config = dict(
    n_layer=11,
    d_model=512,
    n_head=4,
    n_kv_head=1,
    head_dim=128,
    d_mlp=2048,
    vocab_size=16384,
    activation='swiglu',
    norm='rmsnorm',
    norm_place='pre',
    norm_eps=1e-06,
    positions='rope',
    rope_base=10000.0,
    rope_fraction=0.5,
    qk_norm=False,
    attn_scale=0.0884,
    bias='none',
    tie_embeddings=False,
    parallel_block=False,
    init='uniform',
    init_std_qkv=0.0184,
    init_std_o=0.00392,
    init_std_up=0.0184,
    init_std_down=0.00392,
    optimizer='adamw',
    lr=0.00079,
    beta1=0.9,
    beta2=0.99,
    weight_decay=0.093,
    lr_head=0.00844,
    warmup_steps=263,
    schedule='wsd',
    decay_fraction=0.578,
    decay_shape='linear',
    final_lr_fraction=0.0,
    batch_tokens=65536,
    seq_len=1024,
    doc_mask=True,
    train_tokens=571800000,
    steps=8725,
    dataset='wikipedia_en',
)
MLP neurons of a small language model. Each row is named by its layer, matrix (gate and up: input weights; down: output weights) and neuron, and shows model dimensions 186-281. Each number is 500 + 50 x the weight over its row's rms, rounded and kept within 0 to 999. Numbers have three digits each. A neuron's up and down rows have the sign that makes its largest values positive.
After each neuron's rows is what it responds to, as a language model described it from the Wikipedia text at the highest values.

L6.gate1567:479456475504481434523399544493460477562430536606543535539494553507510486499552538487539521521462524514459569460472442504539527502446446596506477592539498570498536468587450550518512571461483472406463522497423503563500515482466477426585431545428377504483465498584596370499436523592479498543
L6.up1567:543486487575469542521565607572470498528509393579626444431567540494592413519504479510574467476478554448561517541542503461429592372496531487438498571613507490558497463418529485489592513560471424491532441506535467452428524491543501492543588551555482547473496492561452468470530519460555485472
L6.down1567:526457498513500586444485501498489393581482466449577542510503474621526491486490507595459564541551411517516517485506479486589544566534534480515457414491558575552502502483524602483532402577544553500494420455477587456520428519550590514495526423547441536504511542466453422520534512459501495398
Fires weakly on unrelated tokens with no clear shared feature, from word pieces (ent in Wentz) to function words (that, those, is).

L8.gate498:502466533470500437466473536476548438565485535560458601504493502444425482519484480463463512470479554472516529521541626547599588511613497564534603467479533525498557517527514506475528502459509480474552445534520391488519547475464534652440516470483556613454505539569438388429449581497499575543
L8.up498:481577552577496527447470443538553493544435549456551618463442516542512451511481467592476457516435562463561484589507564502594480509604482458497548524491452482480422478470411616470454489484447442539504460603573420484452556527517524563410501503487608572515544572413510422422475488446483472467
L8.down498:494453577463500514493500476439544531554502527475496492568571517540473489420540402455416481520506530467474423523540478490532477600574382415548537553496446496492516424466508471446436500488503495470405473551551454506508564460475531545469529534549424473455543517546451504504522508488480371453
Verbs in biographical prose that expect a following preposition or role, such as worked, served, born, lived, located, before in, as, at; also years and place names.

L8.gate1131:480423498394477439557476486645492416460443531538427520476494534494428384469536505490579582430530470530543389474447459556479540499553533535531519448485487414433525559446481483496638477348454543460517465496559543468512526582487497519525399460497536514497554496512479510468475508522459456571
L8.up1131:523547501486424449635483566483492445451488404512513477491484451486537470477453438524541542475518484548451573519521502513424512487395530614522461488537590467488544481483592438541558405505450471557588530449518540506489462518541500483462545411546496480433537421472586440486391545433481447496
L8.down1131:533476485557492561524510479428540443584573535470472420483520503482449486530513493486563469531499456505530569536436504497430412417546521528541441460483571438508503413514459440570464494529453551511482538531494530438543541534439513533526530543509455508496550443459512555549507400527482541522
Words opening a noun phrase such as that, one, an, a, each, another ("with that paper", "one live album"), also row-start pipes and list dashes.

L6.gate434:513603509544570491492508498479505456572554511438498471517466408531451592500591470474496449498564501517595536558598552517561561445505480599479571486423480564505465620493513460445504403483440538480491476505453489540493521447488567534600435478547415488468495548441554560470442498460457514467
L6.up434:464604467545482463482486515550427462546569501465455441451518513413480474581478487537477541476373513501475476517451534504440440474527544397490429560473449539487598530505485476491429493494538630563524416581519514478498504570480486560519532500554460488539544481475515450504471464497488465480
L6.down434:596520493473501447527521470489575443515406477503500570498471526491516509490546422493478434515511527444528495567449508519456449531514504529546537485550458555492531576533530503443481520456541498505571535495555452535613504518440553398500530514443510587495425471486489497504490518517556574566
Inner word pieces like -olog- and -og- (anthropologist, pathogen, technologies), last digits of years (1990, 2004), and verbs like went, withdrawn, returned.

L4.gate685:538537467535479488567455595586507457493496483419535532505525509432519462530469419472573380470426473497433441434653464471580553579579501541495531438620567570525486572380488534523501418529476496522502561475532510479488501535542513473537515510473416556528577351466466516515411482432503581463
L4.up685:446492576404348518543457558573502540541584520608496496532503469550428423531509523466503476433524530488486439451440554563594460507553503508557525574532515563478512464517414539551519456540479541511527433454467546521579456503524557439438578486537527606504468382461456526515573492480461390504
L4.down685:433481508475491494477551562576573427493473506445535478560494587512526472573551484520589437492451533497355508503477465540598590639525429579450441510456636525505580504448422476475525530554494487536511489440529588497475495533494431553466536490480591559504546416532433504529518498536463506386
Pronoun-like quantity or demonstrative words heading a noun phrase, usually before "of" or a modifier, such as those, one, some, none.